From a checkpoint of a small transformer trained on Wikipedia.
Size: width 576, vocabulary 11292.
Training: a variant of Muon for these matrices, 495M tokens.
MLP neurons of a small language model. Each row is named by its layer, matrix (up: input weights; down: output weights) and neuron, and shows model dimensions 0-191. Each number is 128 + 32 x the weight over its row's rms, rounded and kept within 0 to 255. Numbers have three digits each.
Before each neuron's rows, "fires on" lists the tokens most often at its 100 highest values on Wikipedia text that the model never trained on.

fires on: "le", " by", " of", " on", "C", "ch"
L8.up697:151111202174098107104093134142176130169104144115102166048120113110136112108088122097145109154131111163130145160171217112069121104063073183088202120130136142151064133144099079138121176060182125113165152142139116189117140116133107084149165143120126134208110135193112104123141094092142123172150121121113129128135146126071165113093127085106135098110121131099159103143174139140128144133158138106148052088140104126101111164158161107131143109153079136080087145105091175116098099153138179130168167151155096098151089109123128133142101115115102109158119096162166108181178103133103121091
L8.down697:053092103210169122137095116149143103094182136104138126074136087114115163077193123145127125157134118142099133159129093123117169174078067106159166152115174177109070166165089141112131138179117153119090165091184129130184105113159191160186126141166142120139088146154143123049157124141102140115079146108130117127089111111163066137110129090117156135069146142095082130111075170112111068060121122090150163125076125126152119092207096111109153131186199145161091163138095106148051106148143112137139109117118145172159180126162115096140113103140122139075094134064124105115112175131144132185

fires on: " would", " to", "s", " became", "'t", " was"
L8.up2228:071117154107139178195160184097089017136121114074085168130096121093072068189139162153067171104158078090126155164127079124162171109098219138140153133170141113145149111075099122146106113173136157142085118132000098093117171155107122149119130137148156178073163126077109169079152111168101099158107093106127107142125085108111150102137083115172123103125055117143099138157102121058119155145127157131156142120118114143078160136153176128115118150133131088125089144143187143123111118130077168058142147141107156173129096117112098117150146110147069177159144099168109162148156126108090136149
L8.down2228:103070098132161111086126175175113140190170069088107068117177106170126148138098095154155155128169138139100096110125100116088170103123103131145167091112115113150132145138181143144128084090078067104149124098148139135202120149073112170130095158132148074141084202159133142148129127104163129115105075163139140093130193124159082129118147118120138118098174126084110161122112122135124081134110144171094138076087145100078085141189134171087102092150092103147100080114072111112201148108162180144080129091172100176095115157151116094108131136111103144176125117093120113128172070158142104138

fires on: ",", ".", ")", ";"
L11.up2096:131154131132123137173120092150127148114163166145168181112152120167086170144116162145181076170112128113146126141140122126111146056115106128141191157101151110156147142139131141148069130110112138096101159119092143092161147112136132117170073147094138161126117131132156104089116158141129153127110161134085181090151157156146113126127112087161161094114069101154147091154202144091121165019126136111115130174122138110118135162159112119155131157130107110110154169136139155171166133131128124191112107133190102107101138109121151129101138128141103127180137179109154137109187205130103151153
L11.down2096:148140099153145156106141134231066094126143160113136123152197108087148123100139062052174160151186109122102127062154139130063131187120141131133176144134176136125080146080158110118134195153193131151140113131138125096146079096136147121134137110090140150117114154115149207131145124132110104113131135173161120081107113133106189165135103158132099129120172102178075131145111155104086127144123071094127154183094137027129145155151161116136101082095152114174081115108132202127092137083086166135100135151079172119108112100154118158101106132170111142135107138134121128170138159101149165167

fires on: ","
L8.up484:110145137099162121174129130123111199226126156175110108167196129069129153089131089155091133183109139057136128107119110059131125153097150143070057147075139156136164119112141119183141136177109167120149109060153161117116094157152151151095122143140137096166182124156123124195111150170187123121131157126052127114090177144109143182104189140169159150099130072152093146097104188132131093084147169153151151184153077093114091121112164167076129090164114193115176085091135115094116143082133098129106101098111090099168065095138138094112153123090057175161093163144145142174156097098120147172
L8.down484:092167109143119091115190127145073115166170189095095086103151087132179146141104131189158117091226097140094164109116124096093118069123128144082113107153117173159096095144135121094140134168134139137098129131113112141165159180129106162124130132082091125137144119091122144066094089114109031037132097120125144091090111178152145181082169122140115187095144067059140115151122146159121096116114141191090137107104146147106123169142189111104070085180094201111088088224076129166087109085107162130126121099141181129138104061139154103164154133228120133146093140082130155124119143150141118148

fires on: "\n\n", "==", ";\n\n", " B", " |\n\n", ")\n\n"
L8.up764:143075125146134154095218139110110159168177170093162105133087052109096136111114130069088097069150139135162127122103201135082151108138117127099099100140112085111072128158121158105101096120192123106153091099103171133104071116106144128144177103141192043158179123115134108169167137116112154032135111093116162158142143133140139148138095116128110096111181182090111118123082148147105099160165139134111106121106115112173182147144191089160076152196124156099165139125154141173151147073107157122126109112096154141099147098119113125157162193119109082059085138149077134171080123131125142098
L8.down764:145120104091055127121176150133113142137125163090120122168149144123096138172100119103127105064127168146155089203086106113103128114130172085182100147144148139136112116178187129188138100139255170153127057126139180144067108122122092079090118138127166079111164147173187162124188110122126180072171117136088141170164147163074104158116148115152082117120156156171102159169180176164135116129118097158102170090071107149159089126103177121113102095136098125083113154148126121142143156130079144170084143111042113176167110156117105197134129108079098120122053117130071132088086122094103154107

fires on: " B", "7", "0"
L11.up674:128133131113157088103142145161138094119115104097113091075095161078171137076145151158084088094143098125121132113042110090113119133126129164156121184145113110147105096128112103097125196099227156086082149122102167113136154138093178196130166153117147100098115122194144115108179174172136144093088117095066098188178081123151155180182130116134161122166157140073193140148117100149124157164147133119224044173126032100146106135091147151163148125139117139106147107126148128060120082175071161145190159131096092129094148111044143139198130111137142161127119136116134130209178120130143113149
L11.down674:099126168060109114171138107179081109120096174102088084148118103165133104109137142158102126113170148174134093130138122107143114104117221152150114081094113124060144098194105108174125097094087123134076081142166147120132143124127148133149093126141106121163140109164093150150148062089124144149122171104162137078187099139096097169114122079145101129119141085145136143120211114140162121104163174097154076076097086045106183151133163182181105116146127150107159071159125111129125096112124141135117159099123137117119150093129133160146140130127161091159154069135092177159131130178174116097

fires on: " C", ",", " S", " of", " and", " Z"
L8.up815:115125128132153069089155103138186142167129095170176163156099149137185134107101067064114158100117127148144146119124146113113210149114118172197118170152105148099234099179138104121112151091171108137115177129075099153057170116105143095138211156093134125139100138105192161038106064106116138081119110082155124063136178082136106113086132130101133110114128139095060138118143128144124103123144138138167143158167126141167141163118130139108091082158097096117188128102129088145125103136094158139098150189090054105144149132170150163162134146143113100133163157139113115158153195129096112139
L8.down815:136126131196151196053127185104123150082143156145137182155112093096130079181144140132141191134084115121086147141119143090093134102149160188137091103048130111179115168091126110135137161144113112164128132145120125134139084119061138058118145080109137184152124094068095167162114074103135175112101044130102054082131102094154138112127023141128090101149068147107145071164116111051129140148126120118145107168137084058098136085147104109148145131132132123160094169140138155117065107128125134085174180160133143152135128143107155144154129090114130172153142152119087132149162095111110105177

fires on: " T", "==\n", " ==\n", " t"
L11.up1312:123138125134136162173117177175150151111128162123128153144062088149149148161116133112107139113140107131106101129138144117114165122105152177157092160162074116080150119108128118175101194126084092103146151105088075175102149106091070106170106150171137191111149128119108128162138124117120137083147194119201108153113131189126187158162134128130098106108090063053126080113104141115132152074082146116049177224140112166158123151172135085112156186125129121146164190153056153138132089119089119146107147102124166162096133173104126083093153112111090100100107111128144179168123098118183116106
L11.down1312:126117134133084152075089087073131151107094154080063163086178131118109086094052136165161065140116078090136154139112093089121153149146118146082055134114142093158120148137112166131104213054104150133160154111097094164166163137174109043176119149121194051162098166165150075091144161138185136128162039153128158116110068114055154078089157120130115160101110124085052181067173153121094135139082124114156153117123071129196149140183170085176106156122114078136136091148129136159162140150080110132116110154147131129088129191049079055160122117135149123144139109128149179101169134137112053105

fires on: " (", ";", ",", "—", " not", " that"
L11.up1519:036060118127166139135141170114051149090123174095188160151126110168156131115073139106144143110115093088101202114109065139187125132118126102155205130088113161151118157143121126135117137115172112160124186135138099119113127114082133106181083118176122144107140129142135179051109163109098111129098125136158081135114156123056150075111131080054123146106113144161125098143095125046141067135070148151151171107141157135115109108110125118226168141085074094096125149076127146134132141156168084156169121141099095083139130142095130238076111144160122131157178109195150190127094149084127138127
L11.down1519:103080103167116114160164139113162116164151108099135153111123072156178154125158116102087135134153071155131134174147041108138137124122115139146169098070104143146168143123156142187124163072181099113141100065121073111073104154094105141181151160132105099144112195124100112198164163156119123096104144127130158125171119129129134148092126088079127061098168136180098124086130079125129098076143202145149117147135123117117102106197108125102127123080095184153139158078088145099146138133093155143099154131163160146132148070104164164153102166083131083159062131117158133140112143124096082078

fires on: " with", "-", "ed"
L8.up1707:140117066132099152175144124124138142128192098119134110120102105133123074155094092156088136107163133111091183188148143122133118130173098127164149160090087112133149130153160166113148144128154142143162146163131108174079117130156131102098084145096114145062124069111106116132149133150081108099170137156063165100121122109066202112062112085156092131147129119161104137100085162166093111071115098132091125117095070067135115093136127094102163137094072130119132099081119139064122085146136082156129104112117129108091137147140166119159155132086098137096123079159161154142089063167158156175
L8.down1707:075190100091092127113122133137162093132117142132081134147185148152110099072146138134151122182185162067110117094130135111129157076151063145058096085152146051074133116056169126123146097156081127179142128075158097138121172103094147150122160183131151181101149166099110165173100150128179100128124143139110080090098103167139086164066157135128094127114172091167121079143164166126133159114075119124112076127088157122114132133135145119154081109124101126101173154142075108164135172130125133141078164078141186087087186154170120117082128129099123160161102119185112153117150145157107112089

fires on: " the", ",", "'s", " and", ":"
L11.up997:090116105116167153099127115149150155188168112175117118171071073122144098102164126064096134113076171105136114143163075144117089168187130163085124121150139157168152080114106108112160107111127136179146155100108137170093185133125166152214076153124155143147082144094218112115156161120147119104159106137164176095128119169162160124112120117118123121111198146106133176086138124090097103075142176116125132104168096137133160093123101167153101109143126094153120115159126193197081149127101149132114086178120146091145091102107083143140138089152162079101138135144128151165136103106096078131
L11.down997:154139168120166134139125139134153063130160138091137139078099101157070144129115118185156106123134122079074175131111125108112118153054181135110124135074141131146123153099138130177134176184140094132127097065110148094100038124126180147135109116162079142170184130128128088147160126076137083096137170134121149122099120162072152123138139112104127190100142164162120128199111131119062141155082145172103081118071179130093167131113136078191083100115121182165105169119082175084132119146109099051104123116115163146127155165128078153099087111117129131147065139122110132124134142144147172187

fires on: " and", " or", " (", "/"
L11.up2225:122154159092148137143112146181144147106111183099113175127120118117093101080125132083128097145168106062143151115123143166109146148161174111169060142170066114178159142091101146138089130107119143204119094073082112164096128080082135143148153076114089148088191132156067132104098125205065184088130151098120108165087124117168130154102149155134125097178071110027154122138102134151151159157163140095128140106141178150115118172141103085113143115163097154134114123108116062147112173156120126180131123126158161154232107083116060130123090063095108068078147138106111166111157104128139199090
L11.down2225:127140122166165142051153185104182142185084163141106116097141155079142121078100121111099158133143119223130165107133123124132182092143088196117172140093137112078086061174124142150108165144153153116173172110114131142106091162122110146136129124119108148121181050078165078136130113145113101161090147162133119106090153164144140088118146116147135081149140068114140106185109156112101142160105148188079167140059191183068084071123071111143149097133190128140136066142140094115134113112093153097097170152136071138044149115142160101168165120108140121122088077127160134095154078118116093130

fires on: "\n\n", ")\n\n", "s", "T", " of"
L8.up1230:094125209154097143074137089146120107126177130113157052101131130119157147120138155133090171085102139143101158107096153106118140049108140115113156078122112163085077158114127130127112097101138148103102122057102162135168109110131122124135096149176180119099130119139058092108155075103116187037111092114085136094118165129074076122200111139134114108075108135139144176113121121083128115105139141122106161132041153129129109153177158117128127170113166131068138158090122124123007141130132125163125113120152119123098126136144142094145136081099097134140098125160150127160170108154141122128
L8.down1230:130172135109171168137162121090118066078132113154126205212144195127141126159177121133156123145162131096112099147128123114140163111103115133172108122107176072150152167103166062137132159108102137116172056143136088117101119136153139075128116138167144162082113112140160124149056083142095172114150109095202132096130123132069136096160153172085167108120170133129142164087141155151126126154111134116166224150053106134151181124155128136123133135113075135122102097092133158163182182096109187141162122150171173084120162089198112111106114107122102146113139147116161154071080131128160152131

fires on: " S", " C", " the", ".", "el", " R"
L11.up1194:175124121077129181094118139158172079166137132139100208100123098127160151150164094079140145138129168118106196068078137091096119145103148155119130115090117163139149153116151121120120155131089116116167098100121154177101093176151160128113128121138145145131091102165148180197138121139135160132168109079103147036100161124175095148124150110131072130133153136085123129138107117118139118154151097187100159136172162160139137134075129158150090111175089118143113132122134107151168122092143143137130117124111116129100107126161207137130095121070156132182108156148145122081097092122095063101
L11.down1194:141114102161097040174139168151126167089100153161081117102096150186096102110152151150079170145097118120096117147093133103119151087134126094121133134120157117086130151135126125113114125126178114119094141085072108102084119065120175120146125058134105167161101175077110092151140157119129200144146115071142049167131138087180178080148157152118074124117090076129096139167114115110120144127108135129121085159116141064123133130144060151140080105124143121170156134093127118146099077100147140161114103116124100134076179119105076127104140119163132173092102134185173107131210114172149102160

fires on: " to", ")", " of", " not", "'t"
L8.up1600:137120158148113146147097153141174108163118142120136194101143171121160201120155123185110186113138110077147094095156160208114167097137173158104077085169101074155178172159070117111144128111165104152145133081134147146106052095041060108129152158151114159129096094066154149116129113218142087082107152110182131116123122129142111136123106109113114099152071124157050078146105203086112116157129086132126136138149116088133132086096148087126068163178140114111076046094167120170108116105086100079095135110078097147122129152117114063069136102108152128057082036116077117208110101090101096149
L8.down1600:086124127091124130100105159143068169163123174101134118164146145160100133141140148179102100146164098187104133149152117093091159123121134157152097143138135144093108204129131111156135168068094086145153157108207034129116114187173108136149090101168142101149172122131147130087100142138135157141186082087117145171172138126111114191083152139140099132138127156123164166123128132103124114142041187138126133104115131143073084170116168156115096160137182094160080110139180148130123173124139093137115126083104120137110118155102122124164117081124158164146096136147114158084044112116127142133

fires on: ".", " m", "m", "'", "-", "j"
L8.up9:181106091133108102164194058095114092108138099133089107110122121168108138148138127104169205160177143158103144119148189114187133173137178167116124110107155085179126115085143129143123150105141157137117109182117154194114154169177219092173141106076123116099168112118091110113096180145079161046149160126115151122184113165131160107085116125122161064162124219140105127106163138146116150111150125113168162116128130106192136159151138174122153093117152188120170085118102142126143095108152117135107127159094134146133140115112141150136130172100130142088131185177167129156133138199153127110
L8.down9:084113111141118111058185148054130133101110135177157142132165126155159172175139114129143148107146101176154162111145134139102152117081131087163132135148091104114084143093196101150121156089160226126115110172120087134091089133137058115139099149114166154092112087127123113141156135149090151127100158209164094139095143170114134100174168132100093132061139068127161135135103127127147135076130066121156127103136127160117103161129113122086088085165133128156092153178104132166163093135128146140041140121106149153117122164116107077084169125111137174170151119124137137141091080101136141079

fires on: " in", " mm", " |", " for", " of"
L11.up705:101066090123083145076100131082145171098179100122129163110132122174131159138162158152136154097104120115092117141168128164111125145152124150147148112116126118080122137117127131138097148140071101173170209218169104160133139125190157096103164090168167143182127166108113169099149096164099085142137202104083158163200116126079126133102126130109108151106124091108100119123080132155089075079148119128143087189100086136131113192136162071170161099116165073163131106120101101099166124071084116153198103124110145083149137140117172100077114056075123153215176137098111136076127155154138082100
L11.down705:118145065057062147151129137097115099182126155112126091131181110133100061083160091100056177164155141108170169134131140095141161074143129120125137098128091136202128175115102144149171154094118096158129112114147147101114116139129160178112142171085107146086143166048049090117161109100117138085168150078130177156072107163140076110116117167156096086144089081212057070159110160100116101145118125115140112142087072100157121122180148101109107111102121176108157155104130138101177108105112102094143081157157169154157182112161104123114159153162106130041074096148096127142086147115108111126

fires on: " of", " to", " Sa", " ", " a", "a"
L8.up833:165159114101198105121139143157162164131118125144124071118103174131137123160149092102143182133148159087093097108114190118155148163171174128126110168116176126148160155165127096150154103162121163169137137126152077086147176148127148193139103086156115180116134141163118075149126098107145140110142136146132194158123107155125135153184096122120124156002157096068170120104099100128091122090092093063132166152117184124205127113170103157182164125124132061133158135133096126173106145120162181090185132088110124118139120125113211097151111071146147125160134115155073166077214101165086134142
L8.down833:165178151173098099120120133183167141119141116163168105136156173148168153146159128168138153144110099130098132077169160088219202104120135145093085157171109126081095148145084172103094118124120126119085084079089118117173104169106140142098133089107106162066133155122123089084118083101121122124156120133154121148154149165100086116082137104102092124121129071206074113143117081096207139170117101120125137159110123073184152134172126120161084122123120144157153109117034090165110180124137123131169127091113080105124147096124101121094159143152145099110070132124150138074162096196094166102

fires on: ",", "\"", " ", "%", ")"
L8.up123:131157157126087138118098083142121118135111135079123105141103158111148169114129115147113098153042175141128116098079146125111158129072104152109149109102129076172119116090129187176146135102101148108163124120133170168129134145127136145104165131103100088164120163127111174092157150108142113121107109170130136106145113086104231152189138163134127143119107118121129116138138097101111141128141098183129129206163103092136145095136118087122139099137088130081131184077097138128114156141093022085113140126110174140166138121088170097129150120117141163175188052165144185151172150145111184125
L8.down123:067106103164127144187144162156143107101167116168119132093170137122176149113135122111133116128149150114124079130179116127131120097106123061146107186131106071077133128089090157091119152170098117092138117096114056148132129157113148136143090110132190109081141177203133100154105157118174062095147166090101128110114102148123086171079121112130132167116203071133143095100128088120104109159134101082115143141138132161110096159100130137104070149106166139123148075074143112174062104122112148178150112086161143162133069114099158148138104105168181112102157182155147095156095105097133121175

fires on: " |\n", "===", " inter", " dis", "0"
L11.up1495:103109126129112152162196134116127069116130104151121105142122144112137114132088134093105099098171124109134148160133145149138092196168170061184162096111157102120124095127125115088121102173207109110137110135122099120134129145135156131152093160147070103124145099161126128067124119157110127135090136180114087093149162114141108109153113130102164178123124162157131190106115101138214128234142097062161087137028087194144083122115149133079111118117095167160129152163131105151109059138131144126155123131117145108085094095086197135112123123126086146169131097117173129124181096186163070069
L11.down1495:088150120114128121139125164059104078135116113068096092103139111082128139134176163108145108129184164090118096130138117128108106135149109115152060131145097176119100107143069133085130110119114140097074158037147107114154154086108168168104123105145086159089106073121139085090121121102127165116133146132110152122099192121098150075103146158095106114167104088171135111132092093094049161143123103164118119135156090087130119176088164136120187171138197136076131189136148092151126122142175179215062121064151076130153133068131164097100106074060203079094103105147145133086123146143112075170

fires on: " to", " of", " with", " on", "2"
L8.up1284:078102115072127084104132123164136147123036124132113106126160104097090039127070138151143150141132122093170117100065175140113123154147105159054147129079175142090121171182147159122139134135194156170068135193116133175089161097116119143107147201059129075196104075106132086097132079134150131141117192125134095087068146133164209110155094109090140090092149131099115139134175154120169073096138170107164154121161108096127098133119142093189186093126065109108150081149100159152088135090121142147076124139135139122165126098125137116112148119125159122175121185129112138158173126113146170109
L8.down1284:111152098117177049127084108141140113116130128180172113104172112091136119036128095144121105045129147107110119125159111095136085110149113142092152140115119096129161167147127090119091128146108143090099168130136162158113121113114133165137142139125171104148169126126145182155104096176149123064144140160078060140094117098112167108141130154079115144139100112134128129080061123144103116194111129131093095079185150121098065110095169023124153112083148100111137105128075171138103161115118165131148141152074143165157110134055076098092127141066087165125151148088181118132123098117094112150

fires on: "-", " P", " N", " D", " B", " I"
L11.up710:121192177122120133156171127078075103152133174123181119232101097101108052126103163111062068146155177108138086104132097173104171134161121097121148165100106164145106090055085129144137114124165130100171138090096144133130131120095121109083156166123140155110255102147140101117116159144086122066094131089107134177162108160146201196108127072117106139137138195149170118113155166129112041101108094173169073109165137110084134104101132129046163128098076163135163131105067170070110088117179123154147123136141154111114127079146127102132191159107082105115096101137101180085120123132107112140
L11.down710:175149103102146143142137111037120101086136098123151131101097137145130148123111145147131142109123130139155163192136161152125134136101112147099128157170124197127121098098123135088150111134133132108058103157161157080130142170082129149149131160119120140122114106091122051091110121100169190090096109131119104057146135122175112113105110099079082059125113061120165088154122050096129119123036143155153110144111131157136179078135122163083161138105166146058107131151155149146123121148116145137173145155109092119121099119132203109150149059120101096155121127172060139160083072111119077126

fires on: " on", " in", " for", " groups"
L11.up1764:135167135165125142159164161130092122161146110173160168097166133108095142089138162145113072115168148122141126069144113195181159150095151189048083100087148158091131115081095139136086118095170114153137140132120095157157159125097093132126080185116135141205135119112093077113121119118123161199090166097129159144163146082097191135140134079152119112106134103134155146092172100125129087077191129088096054083127084068075108111089079120164112092109172064141064058191136123133108124128167130134164179121089096093126128061117094158075101117132146129169214174123165164084137130142196128115
L11.down1764:169158099082121125112145161093139135170180083122089125116135083161171110154140108130072170120133128105147154164144087148114123087138131122155068151168112140117140084114099112147145124178148132132145127086028131104095134155158058101142083137102116165096074173187137115073227040137181134127127134127118104139116105126220187156146165156162096100174164128162144056187081154111155132094116071159129119125058108136091175116134127145122118135148101126149128207123132161147142192106106146148095183075172141127165129168134155151130107082121163173109108166099095126095129137147156134148

fires on: ",", " and"
L8.up1074:067105111085159106134167108124130122125185144087132149130120145144081089136093108103144177174072130149119076123161130153119127106137075225125101101202132191101186126106110105120121093150179135080099129133142121128124125134095158143200206106135116088120103128130203172052131134130139123137131115136126128113146138138198090119181140131106148255082123101105157129101188128067118123079063153116074162117151154138130136093111121124106119160148154146111142130133167122146137135138113113168182144111150097179134107120169070177073143149126073110128166145128103175168170144096096137111
L8.down1074:197054102158156211099109091147173129124133122167131166099089135137180132147109074097104107158057140114102124127127120091106162162131120061120134127103130123157112172180113159172148113148119052106087173146138124097107158080121152102146084125165088153129156092118182121142136094147143123068111152138127089089127117143135074143090202162217122136177161141101160097129156151140113143161117118183099101162143151102065135124143111128122103134092150030174094128091172133108067148131112115131125179082073136157120169109101110109167178045123174117191151082073158136144088103119163099161

fires on: " of", "r", "-", "j", "v"
L8.up1638:112142080111118163193113098144061147136140124087095145118160135134140127059038118166133151171101116121141160085084136083139102126087114113128101114116146032193116113004103090124169163137118170122087122161096098149117156147176195081126103114090126133144132126146126130142117168154152093144113120111090111115124104075125154124177091127118086133162129196164075155106127161135117164105096125089158122122149148130084086065103108102110110147098119159170141059100127129118128084101105145104176153104195142134135096106138180083157098149184113112153152054124187159139212045123117111186
L8.down1638:113152116120147065109141175195163163100105119099141153101163104129131074150146096131113121068090121123151093117123130130154139120119068115120140152075149100097128101082109102114122071147142176132154127131146084127149127077044104121126087109134103188114158134135106137122150241132102118143147186148081116093102117106128128139120129103155161112149084106150106132135104176097143088114098121100124141078132091152135166157094148201137200176165131131112112111143108090104081117138101153104133132122140136097119148124112139143203077172125106050096090142104144115095168084092179180103

fires on: " \"", " by", " with", " ISBN"
L8.up1500:123109120105116192161137153144153200073104141118147101139065165143165113119141123090105124124133136131160129045096203130156168180128145142119126142102128131177155156127078114144136138068051089127095085127127092105132097087113116072175131148147086121128101150094151132104149141091122110116116120147142137160167128045118165115124162126086111187103148101063142086146119105127083116111127101095101130156184157123076104123124124149077122213129139118092165099105171102205094104139170103097102126110120179153118083141129114102158137154114145123138126160106158115139094141144135163093
L8.down1500:097141161155107120134141114128135117188160155159111168143118089065145129124086151140159131112146067048132089125182057111082106124171147138102118095124115160142086124142137106133137125135041118091098193152104172077129213174137104122129076117210150111109142103089121071177083096197132088178132119103177104107113118071171167070177125117135156180138137125152118069137196121096151109092147098172172068102086137197157171123212146157171140152168113116154170102123110151170111197118147078186112143188135129188212132132095132132150182154144124128107117122144144167142089139168155175084

fires on: " M", "-", "ic", "ir", "im", "ñ"
L11.up863:142114133102108119141162133150091133122143122147122145104145110156178132100141083139087160116138120177137140142191186077138076117108099179091164141103142098146118149159130180075109098123145126112187112194077144171063139172108103138096103129125088134161134114135156162120118127199135120160093095132137137108126116154074135132069129177133145149124160086140143151143135142134065116086101159075123137109143070106121157081076197125162124170089129131166128113101098156119119160119165151158143075171164157126149100125092115117158169134096195136088157143061160148132151122167170147101
L11.down863:157128128098121096145134138111105157119120161181122071135135129068147095198105168162147149175149126084088095150105154114096139135171145093096130157054124119123178150120136124159114073085095130112101062145147102104124089167091076142099083098159139171125186110101154129147175145129100098126134086152137119156151061111093191168132080106079080143095132107139106148210201094144132144120077146108149148120104166123148145167112140156210066142077105151198104165122140078230126136088100110144128108101131145159112165090125126114130144120118093098106153189074141162196106074123046105104

fires on: " with", "|", " by", " With", "With"
L8.up684:129099114088142118141092094089181118093115129183160164117158145109168152131092124158117089118152155124166095097139126122147163125218132155171149137126150142129096175168170107119119120121098126125114113151125134118107145150157151078152115181145157098075105146067082147028134092136088109101167139167153095147117120124125255100157128125087127145097118085157110121155069082122133138192148123100129159119112111157128119142092093131123147117127139128120160101173086144106083132140160162131136085111113160126076160106117085102150079117143125108072103112060112145155171103142160184138
L8.down684:079067148133181115167097163221110122106155127137106187120151119120164159115113133094127121131177111123118033104152147152140132109114077088156173146080128112166128168136125098134133130099078045119144140136084122092186125092137120118124077111087166123140152108112147097172143119051135156149127082143174118119121060116093126115135115218120149144119122077150122070168085125119103117149120135139125121122094182143076144100144149162166157160146192143122169107155121137146121167144162129092108199184161102077107169140113128147155082108104070219141071065094212060126141114157129136109

fires on: " to", "0", " ", " not", "3"
L11.up1272:119097110150158147125144136142180135145198110106134107133151089129166108163123059075165172115128138107159137134171146120155095121139168102122087134149143093141161149144169137142168145119124219109143181107174117099146113094112088094155095070160128159132108115175089099107106153143154119105105134127115152225139121177093113167106123145148158134059142143074208091093129088121131132154153200114102134114066156158149163110069105110122098129111126081110157153116157164119080109126138128137094140194117155081185096156163132150160135133119154101094136114227100172144105136121129198125
L11.down1272:120131085138193151147096137169167093097133182103138135187113102182099147100118149135152131107101142134134120092126120137125065116133143104146149158105160131129108126168084146086150137134172093100174103143099104099117157164200074092119103102167096148173139198140148104111117172104121086110138108086115149141113191093126030089113123151148147228150147104127057076104099143117137138124124100084176121181106177116117104154107129154147161122109195137181104132117096150196169152053185100118127195143147116135173113155128128133101164110127093141125100125107097133123222154126153099170

fires on: " R", "R", " S", "r", " r"
L11.up1494:166096101079140131184163126129165103097135156139168124057072070141179133084118048085113165153132129163133152125123125062133120068128085111159101138131103151168129147132153067130118151148131120150098142113174126171129089098127076145149139140070081131077153124102169188145132112125127104056163152116119163135153114117125120132150182087144063107081145169111144077170106071149186143125144096173153115131198107099192050194140200081156124121159187089139104108091116126141108189111097124109097097150096132137147172149103104189160138128085110146129130157166099129123175152152125175066
L11.down1494:135112104130172104087126127151174093056183180129097082133170128166131122168106109132133144120156112061110190158156134161178159157162134094137069084160098122166123108128131125150111114165171090104107155068130193099144165088192159117141146108102048152177170165112140165084076112090194143179145119110101131126103125135137152091172042199125133097129094129134087134105156114124136204171134177147126147089102120123132158130123158097144093117101138179105128124184180112123113076124159125195092175112120110085086134142116141118103096132080104169073185149156181192152165152134159066185

fires on: ",", "—", " ("
L8.up174:114091127116126157122112004168097149159149206139130125171093051141133169132065083115134128136123161123119077150098120153180148144141097115163139130093127145176142134086140107170164138076126113044112147129112185147132119075133142163158131144216085188115149150120108136089109158160123098169103142129167178107145199118124137136119155140136109142124142084162147127119127151069153081109166101141181116124116077107118160137125126177087182109114112147115151163046158139155147129146151141132095096134107108084154080107079152114113155136119128118160180177179161198156142114090133134113
L8.down174:123156087137146100148151162134176133144121179131083156072089093133112083135069109178124083128100105032043120168071162134112150124069147066191128106117152126199094142166127201142119174142166109128137167163136143115102084115097120124123125087111119071143177142116124116103095142125109135099107123104143157047062116125166099116085123105094121178120153123193177137181132158080158135133131130157095126105131183088064164122080140052105121142177127129179082150121134126120107079124192129151148173116091117105134135105177136088164141120136111138133150133118126149154137147165070094169

fires on: ",", " of", " or", "-", " ("
L8.up340:126149100087138108182129159149108092160150044161109180144127134143069086108085158105115098159140115085091125157089104104110149150154106195158144066175101159083140081090139147113140168171127199145146139162135143097095161110134107175139143092148169151138105111081079110023121084109117172145104081165112098124148116153131135137127228153139120177109182127114177165078173147202128125138177085149126106118133151144170052137151115088138055141137155135191146160114101067172094157081155085145187093099103112185188152164120079144128138166088130107132211156146076153178133170133101142198
L8.down340:189094175074125178081126153096119186168139129077103158107129098127146088175087090104115089105146082103144171195083120152091150090139130149134076116122131115150119144086147131152111109094202101094132148126082107129141147116098203154105088125155100187176139103176183148117143138146151082163163128079127155092144155186134100093163091123169051051115150126093132141162164156152078134106136082164127136129130149100106091109067162107156132089184078129144180159094090164095119169125080103166154148160197123089130124097174161176149156156059121107090141106084126154120147171148100125085